{"d_model": 384, "n_head": 4, "d_mlp": 1280, "norm_place": "pre", "rope_base": 10000.0, "qk_norm": false, "attn_scale": 0.125, "tie_embeddings": false, "parallel_block": false, "init_std_down": 0.0, "lr_mult_down": 1.5, "beta1": 0.95, "decay_shape": "linear", "train_tokens": 451300000}
MLP neurons of a small language model. Each row is named by its layer, matrix (gate and up: input weights) and neuron, and shows model dimensions 256-383. Each number is 500 + 25 x the weight over its row's rms, rounded and kept within 0 to 999. Numbers have three digits each. A neuron's up and down rows have the sign that makes its largest values positive.
After each neuron's rows, "fires after" lists the tokens most often just before its 100 highest values on Wikipedia text that the model never trained on.

L4.gate139:517512520520504461515495469485494565509466467514493473512508471482504510534583487446528551462533522447494531473509531530471481515574501560489536513524493504531488472461488514510475550507492497508489475516468553495508547510505506504507530514526544537508513475520510501466545492520470499489479464494521496517501551495532485473511477482509537499486498500531481496495499510556500516529481
L4.up139:480497515486471527498522477544552531532457484520515509463519517496518537491505506473464497474521536527514474514478505536518491516483503510479543512467520458472538493514512552519531533522499505456488471498508501469524523524493467470502561493520551523511482537502458514513508497523500548539515509503502535484496564548510542471474521488488503496490469504513445491537500525524525490494496
fires after: "==", " ==", "\n"

L6.gate992:520494529530458492495481521522495489464472511508460528490503478489483514510472500529557493500524468538510479492519476526520502497515470464528530524510492503482483518462510486475495490512495487461490522498499498495554526520507508520483501512509499536493454515517551551426503521512474511532509508505481507544517506528526535523480514496507507481487525495494525506498499476530528524546510
L6.up992:496505469495488497503458579504511458487503490501479542468505512463452517513475525493494486545506481461484478481524536509504475480549462509496502560507483479543495548499526487505481480510508497485528560496464517529479485478494485491510482500498518502486473498527479494542524526473532490516486479558443488489505475481543460506487481529519481463452494512552507466456510498493517482505553
fires after: "2", "1"

L5.gate470:508502487499454500515469481498516522504493538493512470512513539519507473516511468509505501512526477524489461508533500469528533485502462515461504491474538505476495528522503549461440466532491509507477502500492528467449521539486511509495461474547552490497498480534526496502471527475522475510470501479465527474521506476540464478520481497491525469540499517494459475550498515539434519493522
L5.up470:465505497508492471453507500507483496465543472505523512492491490520481517508496482467499529484530507474476471515510455533505488478515477528510501520475542491470459438458527541482502502498469512506484504495468528453470530531533509486472442544532513506480486498494504513526493515480527535523508494469517456475501506501560496521503485499459480463532485542495446489506482489506506517502537
fires after: " |", "s", " S", "S"

L4.gate318:548510469495537505476491536534528501525515478544528475528504500435492472453483446512518524527519492518473481479554497534489508521487499480484512441531504516527482508499511458544534501520554511466498505520499515491458530499501492541516484495457520491444520445504451473472480466476463509507521468520455510478489544500519519522512529497487456496493493451508471499504523487497504500524484
L4.up318:522477506498497468483484508503488534465498509526468519532509418469510492484490496511481503469486535504483464485524494496505479512458508487499530494514511506491461506529479492471518492556511514512482521458502507471430507515539520539533437511480512522477522473518509492453487520494484505502489516520487472509506482490498481516518476538509470481491502447488465484509528488512492479532477
fires after: " Al", " Con", "os", " U", "il"

L6.gate370:547512510508477490519499509488465511500496476527513458497518495483535534514504486538466463464519485488527530497497520544485499495510484539513496498490514520489529531487496495521506496505508504507488491516482525585495516480495526535489498518496449521493473457523537489541488553498491487487531500446470518504528492481491526520478477490497511547476472477509534519496498543473493466493517
L6.up370:470508466481464462507488505479526497468507493494487529490487560544503523505482488474527493550474525466499517490504483481482500533493578493530500508497485491494524478542465472507486478512485479491520413503456504515468450464499505501490542465523501460528447493537530520474444510543506452494487494489507479487536456503524524504476462469462495506499511468539479487513480513471507507484504
fires after: " |", " ", " Votes", " n", "ed"

L5.gate245:513484499490495497444484486514496504515504503521454493504491513542545493517536474497471473524504505489506527515496508474544522554514494511494525493492495555502467487514479485483511516534456524523512468476508493528500501471460528495508549483493500474498499562522530517499523529487544517498466524464438527494525521506498536501524506542473483522437499545521433493487505503506455505478486
L5.up245:566454496513540469477504463468516480505500488477478471475487524558480523509465499514525472500508506511484513473502515500508507502482468493487469540535507479491456486497484513529496471512480541476445474500502466498502529517493506479499531489523506522543479508508526522454501516452519500526469503500470503473487515510509475494527507542413473494517497534538493504491473489450506512507518
fires after: " N", "N", "–", " n"

L4.gate1153:494459490559497516514498467506443485499489539522485534526519501499498501485495483529470556509496497487425516548509493487525546501500521508467535489485480492497495523487517461529492488491504497498511491488503470464512478487464522512523481482456512493498478485495475527488502522457490445522538513494507513515467560510477548500518535460522516519484523501485529535462529461489524513493523
L4.up1153:497470564496534513505501476524501518531468503503496436458535466486478520505488472489500493477512491488491507437502515523468515512470463476488528503509523494470470509564525512485496473505517498478496453454496521420487499493492470500475518488557518506464485519476473478474487516475514529546501491474463505522529497500494506523507469466497531541497483504486480491500560483531480526527468
fires after: " Al", " al", "b", "il", "Al", " C"

L4.gate1218:501505520495460480467534520506542495521530442505506515502488455464502490525514486553511488487496505488476540520533506429540491516513544513465487554491549477523510529536487472509510490503513479517507523500515523543524500491468518485513476520460496487530492487493509522512495502524514499468467489449509505532488488518499508471551510494507478464520481491480470514443492523488561498489427
L4.up1218:504493481489519476495533504471465528547522532540511529483451470505555469512519499464513537479503492505504522512531463542515507482527511508493525515518508498471503492454528458545497505510503479500509533485508474499511500528480524502509452486508466492486497496497521524513542511500481493459501483492506519522463486523504482476502473484498519491503488477497510487480505528529484457477493
fires after: "f", " f", " F", " conf", " aff", " J"

L6.gate1040:504499470524485483543489494509508438502533493487534481467505544499533514505497479535467491493512517509548511492494509513504512547490447526514440537522524486501489467490518511507509484496466509530508503543468503487504491463466497524462498508551511506539475503550501517514463474528483489496477514453519510507532462507495460453484501513479465524449511526483492502493536507496479509453501
L6.up1040:524526460507467475518484478504481509465533442510512479535490486481542525502503522513489519517495520544534544521566504540499462533487503577516473483525507496480513496477540489523485509481508468510504507482477529486449441488514493510489482519523498460537464522545550483508485518521455502512488474479516507499521490506508500479479501514520488568500511487556492505482494514507485449478487
fires after: " |", " km", " L", " ", "d", " Votes"

L5.gate1168:498506491482525514518464508493492500494447442512487477522491494530446502533464491547480522537521475483499538489531484503493494489482515487485484451500473521508466531479525514510504492512527491446488524481524540491437522517524528472497440486541503494462522519528508510532480514479446537515492488520493504508504507497424545460495494514519508520510540507472531485484488514510496467530467
L5.up1168:514480515453523492484486493490512485503515508487496461468491465528527496499502485523492504446466506509468483485522525503488460514485480484476500450494508546456533476448482467509519488490533480509517542505533497524516551528520525510498468485477541542527508469496493494499477491489533521536527520487517549492472471524515499523478504505492480512554472478484479495514495522445502508516477
fires after: "0", " ", " h", "1"

L6.gate1073:536558475499490473542498521503488536497484493505470478495506516491476526478540512519536499484524494553495531511523490525579486518528490523455476491470470488513473512472522548496504518509491526479521504498470457524504506509529513477478529491502500501472522506526540533474463536507502475532469479502494476518481538504533495502536508507494483485463465495481505513485483474547454470500530
L6.up1073:554499515524502488502495491493476515492485500528521481504524516529464512497512483536500514507512507509488473493490493518545472526478530552464488474490484538494520481438543537501508497512493488490499480509473516511516498476554506515495504464475471470473530507519517532492488506445510509489505503494512490458541487495521455524483477502502507514447512483504532534466508509526464502482513
fires after: "1", " ", "2", "9", "\n"

L4.gate234:499464513454485495453449523546548474505492503524500494532521492519447460515477503472525493506524523446465464509559542479558487471512490534499523511500478516485516573511529510465531457467499497545504466474490508514485502488518526507506451462495469526432513488489497546479505475475542497516494490457508452533503512494502499454479493510482490531515513530480545472475527502555500521538561
L4.up234:536442497492480510495512522543568492512483486507485513517534481490464459508542534503518540514505508494463509500517559457534503476485500488446512464509503528490454533506501500488486451491498536485470475515507488497502524512516479500533522477499460545487495466478505512451532469482530506500533469475489501555452496467486532503454554484507493510475507539518475504484512485518502531499523
fires after: "1", " program", "ag", "2"

L5.gate359:497493491524510491475538504513506478489485520487467484519460482486505481501483524577500512442562513497459518506543539465508477533502458528506501506457506449489504553500519473479536520448528496510491464532483446509503532464550493509476523489499502523496514489468503499504494527498484519447533496500495555463518511507503502521510471535484506481523483439524526493478507488460521459481530
L5.up359:471535444451531474500519500464525480522477544528491534479521496511510491506498520473490526497489506492552545510521506470543488513493498455427474496504499506488468513495498538482472516507505514499499487492471476530486485512492487487484466524489508531490522541472540524540523513524511499492500476549494521503500499557484516493475461478565448534573459479475508489486495493511468503505527
fires after: " G", " H", "a", " g", " h", "G"

L6.gate604:506523525468528465531475475495528492464451496537521485452491514518447434481537515499515554525469463509470498495523512492518463411532483533508504492442533469482485502455448503518485489504454478526464495484511475538515499510512522464469492480555481513490532499496496489478494499499523501503551515534501512486491475495474480556536471477525478456482474479497469496503472468481542494536521
L6.up604:512515484488456474474504519474484490523520487481488526455534477483458457473484474522518524533502505492507541461487475500523457464500459493546463477528535534503560487498512513485479493531501476513528498505480523514445512456521495451455515507517495467526497484494509494505531490532492498469517483527494503482499464450485504538512478500540483491506507476527491477545465482513498535479520
fires after: " |", "–", " ", "0", "w", " w"

L6.gate294:492485513476511505465534502489524469520489473507463458486488478463484535528501445511450477486466494498511532443523503478519503483530539501487493535488427505471546518526505496516462536506483489470535528456510494508463486494534519494488481524530495485477533523469499464471519502464518451498506486492512502567477517516482479504488470519524491507480502513479487493490502488452444477524482
L6.up294:540467529497516538443518524454524481539551486546503493459501512484496500528506479522500481472498485523480535492523495477512463511495503467505530502492468491489489481473498490485470490522504475500491484490525517480501514516491518477541489493494516516488465515495524484502510467512529512476519491547491499533509508540506492506489448456497543517493524561411558481517485516486493500517498
fires after: "1", "–", "0", " in", "2", " "

L4.gate1228:505473519498483524509502513484523515470490495497501532534521519513487485514502511535477459489517521533447509499475532491520520524507524449486486455484495498454472473483481528493500489499493519490478514491487529490459451453523481487552495535513538469488515508515528507455483525475492500525465510486475516459499517508496514484494505534531494488446490496479482543510481511511447481504483
L4.up1228:463490467526488508491523506456517487512480485531451533485476459526483497508486518507490475501488518517439533504507486515486528512476529490504530521524463518470477550444506512535490529497512467536551514514504505496521524483499466474456507526500489483504476465511527520516474494556519497521486527464504486486508507483512485500473509474543494515498503479450491501542454469497499520516487
fires after: " p", "0", "1", " c", "p", "S"

L4.gate594:520491515522503525524509503540508496481532503479486534474500487486507472538485517516450474560530519500480519512493497551528499489494503498499500488517489504500518552543521479482482472497547494502476486501472535509495518553513492480475500515519471489488520505512476496517555556521481500533442488480446503522452484447505459552486511471512482507492521500514525535480534497477475512538512
L4.up594:488489462492495461494480494511502464485566547477528498482497492509521502481473533486454531547515573512539520541484496542487518457524476500476484475535475521463507545554506470483502529469531495510515523522435488506530490495498504483526512507531458510480506476441518444493462506498520479489494515491512524495508483463527511495519499457506499497508516456508493508471551468521514477482524
fires after: "-", " |", "\n", "|", " w"

L6.gate724:504493485436504476488464475507529489490502498501538526483466418517510522498462490559477492473467480513509521502523516540483494488482523499507499472499509510495486492507508447522482506474496505519553453485488473499497502526539545482540495501481495500531547455500520509461524548471500505480543536508447533466524492498477510443491512526478484491517519519505496528474430463449530518495520
L6.up724:509517494487486527501504484516494472534513477497516520480442525557495510479478530509517499455496511555530493484522492504558513508508505489524523500467510481514506438496508483501501485542527523527514507479472489452493471464453507495497512469483496501499477491531517491508460539462493505472495540496460493474501505529470492515502465528473473498505507505541500498488519499460480518512477
fires after: " N", " No", " n", " m", " r", "N"

L5.gate528:537506485500471534508474472471478498490496510491532493488474465498501476484524494484501511486488560523489501542504460478473498503498532540476495479466480465513490541523477506511475496516463489487473475518468506486514520517525513497484531534547546487480502494503462542487487503476477491491508511502467523488507493513548506502555502508479526507492533460525445499494538490447513483476511
L5.up528:520499489455556553528481491510513517518457469549528548453499451501470536479445505472473506478498487497498501526479533480479505441486523488489513532505534546520550493491486550496506499471511499468505489498482480490494480478534491488478493454513512481501506465422505548525482539477512501483489463511489510522522505471524546504518428473489471489500446531491493498513558493522485504515506
fires after: " s", " S", "S", "ept"

L4.gate1276:546500503494533511488492432528503520505504508492448543501495493530480468522506499453501468464504516485498485533498480479530489479524524501464504490549500469506443458532484504478474515474450491494529514511501492485513479494517524486505535465545478471476478489498496545508503553520505507462526496510494495442514525510497505504525532496482459556512516518513471456493490527506499534492459
L4.up1276:528472508503525506511498539527466495504490498478482451509513522487526449489506487505444516481507514481517501492503505511503482527538474498496550494490521451464462471511495574514507524529469504531492518512493509497495480460557473499482473540507509503514488504504500468463517503504498484477503535507469499481514531473469520479494500518503445488497475489539457486491538483474460515496454
fires after: " n", " N", " M", " a", " R"

L4.gate928:530501478525497491543500525497501456524498497497477528520474521514526453530492506509465500500509506502465492564505473481467512509551459523468535513474506518535501484440518482542465542528506460530525508504556491493506478490520532505477510487485472533518463515491513526520485512493510490466485473467498529459496468552549538493506492483515515539541479500532500508530455531486493491495484
L4.up928:471529520522499522493503508476491445499510469481482476558534484532518488544494492496510495494504504483502506488501510494536481471532511529507519463477492489474446490475490485474524477505512489512522491483527484466488499457466543519511498475469510531512538520496469512493494463512505482481501526502506516525451490514506478492486519527480469526482534465498508497502524539507478465513506
fires after: " R", "R", "a", " r"

L5.gate1089:516495520489493484524516472510465464479492498483484468492488437497468491487464495507453484498503470464500502493492510503499506498532495455476512522517508497463512466508463480516495491466514514526499480519483517485551511509534495518504521503491481499469489468443483525471486513498524491541471536542503514489508479483531471498510497512454455459473499494463464521513491494495525499486491
L5.up1089:480503478494502527491552474496483504490512499497505471469500508482474476488529495489485491501492515469510480532503466502492528536487524488507558557516553493469501483484489531474518541495505522506505486495474440465505516513503481513437521511428473475540508505455492494505529508502460464503477518503534513486514506479468477502473533532484507473461495478453505521516470527480515460457547
fires after: " Ma", "h", " A", " H", " C", " K"

L5.gate868:480540516532495538495465500496497541523474514492539520506532459477520508529518518537495537492575497520532570498511476499568456514553537494477505464512477488532553510477507475487505541518504492523524490539461489532529527490499461524498483520489493511495496466527504496473499506517536473535506473466509497481509473512489489518512489505487518481471514493541535526519482499538498494465502
L5.up868:526479524505516495502505490501463497501496520515493491501501472522495489507478474540542473483566507523505544452506507560487499514422491466505479547521519463500512479513468469490533512468498475496459512492493505465500489519543485505512496521549528458478546484478485492506508499554490496538510500464482519495492527494478496505466519512506488522450535468501515498541460496491493516486530
fires after: "\n", "-", " |", " "

L6.gate966:457522494457525511479538528479490543511512441502485523510450459506556495505559513487518492483489502494498527532500476516537446537518490471474511488500493504537501467463458499480475522485479498552509493498485462595471458451496541503482486446536521505532535504525496476489501482495520531481520524479534516541492481482514508484492502475501500499500525521469507473520534480535471506481487
L6.up966:573487516494488483502482469549483506473496504516483516488514503538494479472522528490495530492471481526490513473538508543502537491512496512512481509429450492514425499511551505480472480500519524500489528498501519531522487518532492510514487461520508537491513474530497507504532529506488530494474512483492501522520514441550511516513486535451506504482460472469492503481463506512462494463479
fires after: " |", " ", "1", "2", "3", "."

L6.gate1196:497494524465477534474525465492467470540519490555514523491519494477454505498482512502499472499523469576526522481449468500480498461490531464503502452510478497493544515452519477486559496501487511522508511519501505514462581523482526482503493459504462462476511495516489499523487519512476487489515506506502515513505498530530512514520487523510480516541511527492500504474526475497506536527503
L6.up1196:488521490478493497518469482522472477503485523527433489493491503513435500514483477513515525484476507498484491465498516465483491509490499520464481498466460520486504504490516480498432502501508520494547491482491508501497501536534419470512528515491531497467514491474501485505511540466489474511566542485542525538558486523459470556474504459548475505451473509547501491516519472520472537468496
fires after: " ", "2", " t", " T"

L5.gate991:505486518468514506502494467467489485507492480481509492495493477500501479501519458467503483531512462469482521484538507523503494511537542535463494546545548472562474489493475478498542545456462504519506507512457487468515534513476533504492459530542495539491536494491503483494490502526505502469498509507509530506449462472492506434499506479517520493468517493530483495546447482517535509502418
L5.up991:488491503454500532530509498496500521493485486503456485514514530526523545495480487506459529454484496495531496510502513493501466507567509497533510502473530488501512495513477487510483499479490510536499492474483483530540527518471502511518452513494501491487544482526542498504527491523485513503490502493485506498460497499518486471494518492458503489427549534520485532518507519491550509482468
fires after: "==", " =="

L4.gate544:465464504546503528466514505491490505463502551483516530465507475470505475436490502475516471492504517490521516496474517469483491481496475513489499515472543521505500477487425516491500486465427501502553499526504540479507534484503507499494512497521511472504534517496521523503491520491531510510505506493476488500531479469504492433540506512528470488473505462462518559517500531515523530483542
L4.up544:498521486503511508433486508462524530455545491533542496490444473464488498530468532500514516491507493525480512502519518477458496495516486526520494573469511527511523515492485512511498497530528471492514526505470484456488538458528487465550511547539478451500444477496475529464489506535545470488507483471450537488421458466542498521494504523536494498483509519506472500482512449509491479502520
fires after: "7", "9", "3", "1", "6", "4"

L4.gate273:477505500524499447510546478535472508503505487492476535499465512498508462511500470512463571494535531548474513483534503499497485474502489536492499493468471522503471506510482466501482482472491487515517502498484505490486514481504554516496526491497523521540524517482518475524517473564498502487433476521522495513483506480507521495589488514498478468489468496457488538515465520520510482477494
L4.up273:499527511543488477493484456490504457505486516515502497467529519527514512502512501516531487498502514487515485522543473475542514509492532491487504463500495518517467500523504493499468489499523460479437488467542462553517446514509521496466480504474479460524496472494504490524491458527489537484492504472507531514537531510484532516487511495516479513517481519493509488476452540479508513449503
fires after: " G", " B", "G", " J", "C", " g"

L5.gate1091:514531521499492515527544489530478464517500478491507525492471469478522532476468528519492509488516511494524516536458526525549476475526505484517510485484526488519506521492470518467492499554524486516504509498498504482512534511508488480442512495494497510498465521485510536507483483466477533497492475455492516543501473528521493530483516509488465517502484490522515518522465529473455472511483
L5.up1091:507525498476488495543533438469463547490487486507513509476491514503512507491508525549493489523532463450471453523461512500519498487475506486491559459455472502546524503495531549446484497537511466493522514505490507501508491502521512528465536494500503481489465445486496544509529471485514519493519483508526499511473452508505513547506473519475511520546551485489543517536490501488507495513496
fires after: "0", " ", ":", " on", "9", "\n"

L4.gate423:501539556503504497490487501450492484524534507521521527494523527490484486493558511529497521479511542504483465414523471447489503498515503507514481497515504498515464451474457506554514545478521506563470538506493452523480474483458525484518492477465472488471534504495460493516516481513519547510482479501504528498527472526489519501502521458481509474498492510490481497530509520538512478524488
L4.up423:522545556483484485492514523477471490529523496544489529512499491493526526512548509517536489495509533498478468448534466484500509531508489479533475511490520482510470449485454502562502528486503519506512506476497487502482460473503523493516468490473460471491561502513457503524512504476481556536486455493479573523540464558518515505521495460471489517480549530476501502520541498523490515517496
fires after: "f", " F", " R", " B", " re"

L6.gate1253:488480516494461477478500475494492458541442508470480541505498508484477484529491501502507478503548481481517500504486479521516517529509546491484480520462518500455513483497521446464521507504498485495518513543432471435485506484478493476461545478479498507520483446530500508443499502466464490518548492502537498508464498480493540497472519525519549547478474537501528511478528522491497507469543
L6.up1253:487454482486483485486467493478497461469462491536562521514481459507479536556482520486513473515533498497522495497507511504523504496503516483517470502497539485490498494474535493477521486470480512482548521516454463491446479514490513496472515484496498473493476483524506508455475552506488489515544456515463526495497475484485516518485491549496558497451467511499530506505518455479523468481499
fires after: " ", "1", "2", " per", ":", " |"

L6.gate205:493450500511530525475489520538493492448438505520488506513500457486510525566483540513524505496572462516555551526480502501528508525514544497558477499512523519531512483501494495555482518514502520477493460500479487509500484460506520523502478507495492523534524503521511528466465556494519501509545517465533504508499530493513484497517481504503491479523456533445495506496545485496488498500499
L6.up205:507469461502468480484487470505528496461487570509510539501523463506522501515501497523466506514547498517503535480526495470498480520526502466474512505508489480535470527480504539496476458484482506490483491465489484521479454438513516456530472485503548483469456547504497448500464524530504544529485490556479433501499488550532477504532511526526500495474524486503513503491504467498501503485476
fires after: "–", "0", "2", "9", "1"

L5.gate626:518501485520506528520521459507537501496472554467493464493484492527509547502524511465477505501479508496490518537472516511513500533536494498505495516530503507467444476527488488475496482490495518514512502501471489453479496517482485469530507462496492513521578488437447447486522544480513464509512509514474500495540486502516501481564502555498496506487497495478499506534483493502506495536487
L5.up626:539513489502520504478505500468469494466571509504505476472541462506483478497514540459493467479494494492515544521519531529512512498546504450502487456524518470524526501510506495466504436550516519496512481524549499488513503487510503499479523501505542469519497509518469525508461510516518494467478513482475529475502473489456526501493471509469476505457506459493473550514510511483547525509518
fires after: " A", " D", " a", " H", " h", " R"

L6.gate984:467511549518514510532483470501490499485521472449489494487476495521445484501477510508516545522534517521464520504507462537465568523468472509515458495527490522498512543474507487453517501477532477473512473471448476493526468545513529497499495516491513538504513447460502522491519491476475501474469493500509482460500517549453483458471541489483447530504522545445506514493487468513491484521518
L6.up984:452481538478511494472505430535529497469517521491482492486502504487483469450509504495520494521503477542483545495519495521511530515467507456503503481434515484484527514464494493498524471497522513503514476494526506481505496512527495506507500501503501509476526436518487513492507493488489487476499544503504512448496477538471486478514540510452497466509488511465500542491529517490486571557507
fires after: " ", "9", "1", " w"

L4.gate663:521519491469483468515508455507484508506508493523474520480478470470496521480545466481518446506525532552512485482503533516526481498479525499529461501485513490500482468507508486526484490481449497506452454525420517516491489504536500482492511457498487505496491469492492524517508474526489483494476463512473524520524521511495506437497504508530432505483554489512470504493492474540504501525432
L4.up663:499472558518501514430497482497510531468505530489477534497481492504490483506511480510496523479495508506494463498479487491531493538496486502531548490485534452490474480519512481485451506463496498473478464482481514485511461489444508464569482492530487429479492462485534517516493480482511519469514505532449554466513512506529486479483484476515525486528533504505490478494498457526484492526497
fires after: " F", " f", "f", "af"

L6.gate175:512502515517505499523558488502532539534497530502498517503474476472502490499490491539514549499535480484492485461509530499500488516512525528479475496511508542533489498500476468498508445533497494495503535534541492493514509461507507478506485428471496502490496521442550470518480473484490487480491473489520512503525537453545507494496528495501490453489489488518509562453464532532481481516510
L6.up175:519483541490513500470468539516471516481496504480530472539524512475471487493514492554490483499526500498527503515525491543476484461481462447510546505485504469509497416563486504475455480447447502454499477460507522491476503509498486504466502484526515484525480506485488518485510495509497489461487534540522504440455484506461492536496527466521479509520533526464512537508501496479518522512423
fires after: " on", " ", "On", " On"

L6.gate1115:544520487511525517460512466517459538499496472507471514522472467514533471471517529479499482514545503490464526482508495447538459492549486516486499480486481497507560442503524516527552489472422506539519474499499496449533526545497509469537486514471512556508515516498519533479512485512489492513518502507485498493497509457492511505517499473500492466466501493511459507482484494491499507485492
L6.up1115:488496511525494503467531450463473561505534485481489529536494553523495454454535523492505510515500517496499504492487521512496496474498475504503520486439467513503513429503508530514531517467483529510505526485462506473520487576472477502544537454493497504503505500500521506483509498541504490538489509515520504473509474458502499516546465467478509506483533483489486495504439491523496510523469
fires after: "\n", "er", " species"

L6.gate526:522503510477489477521489529457514470522503514526488533506497506502463449494462505511518501476547510512525527456488475518510472503529518508513497491466487485414531485488502479482545500492479535512490514531519469500538492489518508507525476470550481474475554477540512513523499499495495534484534535516498463535481505549461511439503479524475517479514513498490511500500490484511442490514499
L6.up526:512450510492516475468508497517476484546500472450498492525485474475499510483497523518538492491478468484512547496500467468524449509528520473489514522469511521490497549469517482478495512521511499469477462503483475521500554540529502458497525475506511513503524498526502487498461536523464458518534512489514490521514476524508528482494513491475469551505532532442472497511517477470468497490534
fires after: "2"

L4.gate283:469465492502517509491482457481511421500556518503548519425490518516505503523464463475494470507480530503470497518480477479479471493487501528499514505497466493521520516457485539479524512479537504490475520502498511499512495512544531503522489500538538521463491478453542502520556498509495481505527482479523490521510463462480522506513482498543455475522492515451475544509482506513488532520474
L4.up283:498461508516500469476481500493542466517514512517521517444540459484526521495459460471476468510504507487462460500511495479503449500488504464508513506490475494480501504447542527499502490494498494477509510499478519506467472478511512501475510492509463508476524515501537511566508453507509478487525508511528473529518467451522543542496506458554511498481493467472482492532503511479513534493471
fires after: "0", "ff", "w", "ick", "ep"

L6.gate946:516503472452528516492516465510559516490490462508461468512496502523507501485490502464491523487498446519483530520527498505529536476481496467479521509503428523484474492504510524495474478529466477540494480501510504476500509513517533515488472509532521482506497452461461539493547541517513498533508484481494471505537523510488504456501473504548463511489487486474521531471495466513516513482488
L6.up946:516513507479506509498501522505514530514504517478477521455496506501481471522478498485516536471528484435463480528506462541453562540468485455487509490531522536471475483517538488566510505530484508495489522507489534447528489516483498492546498558498476505513487476508498510482493499533534524479507520484517479481479480484543504495510509493488489504541509432476488542502488525456490485533509
fires after: " c", " d", " ex", " p", " pro", " acc"

L6.gate721:496476502524484557469469493501461475482463468524499452529529479496471497500485549500494461525515490533544489496522483534520508451515498466498471548495504505500501488507451474500491478476537443470486484501505471516477504503491488544503499471471558529515528503517490502494493497483484515496475507448545511545480530520491499506466481510499560486519481452516509470479526446468492497463486
L6.up721:504493485504552495458518489507493536505546526480503507497538495486525505491531496506484531488484512486523511504482498429478485479522511476471496517482485465497463483554506490518508476492438509489494452483516510485496466471455557529525480528482475451497499467492481524497503499504512509502505508533467489521515536477477508495467457488526516460477488484521513534505496470483476470534450
fires after: "–", "2", "0", "S", "-", "1"

L5.gate283:478493454495448509472471482546473514524470510529482498480494498547482513534520512558460519496470476506481485540531484464514528502491516515475523519526486484484486494503533498483450485508529537496469474529528555489559540465542440514446503505552517533515511543508534488448495510483507501526475486526538495483517521494528489521501519530511512536468494513457496508490430491497535540500498
L5.up283:484488458467500500510493488499512502529498499494508454504515476529482492536469520472446487510460499497462486533466487497514515512495499522509513480571528497509492555527449505487509476489522499515514456506483513472521516529515493518481488503517502493502515546552497493497516532511469451515489478500448481466443525506470539504474497510526516485494545521463484501538430491517512538461517
fires after: " K", " Z", " C", " is", "am"

L5.gate465:547541510484521486492502516486512449518487519563488523470519533505537500489489511487471481507472487518473500529499499513522465456521497510472455501490517518485488469467498488462507523475475487513524483538521527473494493500478466502496487535527498467492486475496445521529463492486481456479479500503491522491518534499506523533523490503515492525480541533496485549540504519452510495511505
L5.up465:543522497449511498537508549508499516519498484506514513484540547493506545472514522485507482487487524477507509483499493506517510560498509551516475501489536498485536539455535505464515514498518501534472463487490495501470506458509540497485513498517473513508481505497495476513539491523511530491493467518549516499507500521495537526506470540481440476499488485511483510490525522519463481493485
fires after: " |", " L", "l", "ist", " Br", " Arg"

L4.gate929:460466512509469523507498481515505451515456497484490511519553497485471460516493496463488476537454485480510558465521491535525476492472496529516535504526527505495485479513479510493469445465508491469499508503509465491491502512506479475523537510438490473491556545540543493518500491520522542534510454473548532513511492494515529541519514514489497501485501498503517466479538547493534503484482
L4.up929:482471463478494506521506516506479498506480463485478510513528484512467506487498490505488472524493560494521508500545485505475499461483490529510509526480570450484519506519523481498466503483510495533461489528494474504546485505470490502531507518479445479491508451481507517477510486522535482511492466477484513539493517496512451484457484481499519510473519500516534484477520507510476452510476
fires after: "\n", "B", "|", " A", " Est"

L6.gate821:529458498487516462509567474515524479467491467501516514515514474489529498519514486483518513466519498525468546510487493474520465525508489476502517520514443527494512530488513497514479501483489475557465516542486495439492507505557484482471463525469512483514499476514468526470475528485493545471532502477506529462502535539507493499503513503510513474464491506514453468467538482475503517490469
L6.up821:561514525511506535539516503503515485457498486515528502496504514490532525530474498503491496471493522482489480518485450500476507512520474475516494455489479497532495495556501472519526491509483529503487480545470490520521507521538494476512488514506503524492490494521501541496511537475520481530547461460455514464545540521549549531512517476532495545498499468533463456501491487501479514515486
fires after: " B", "\n", " b", " St", " L", " ab"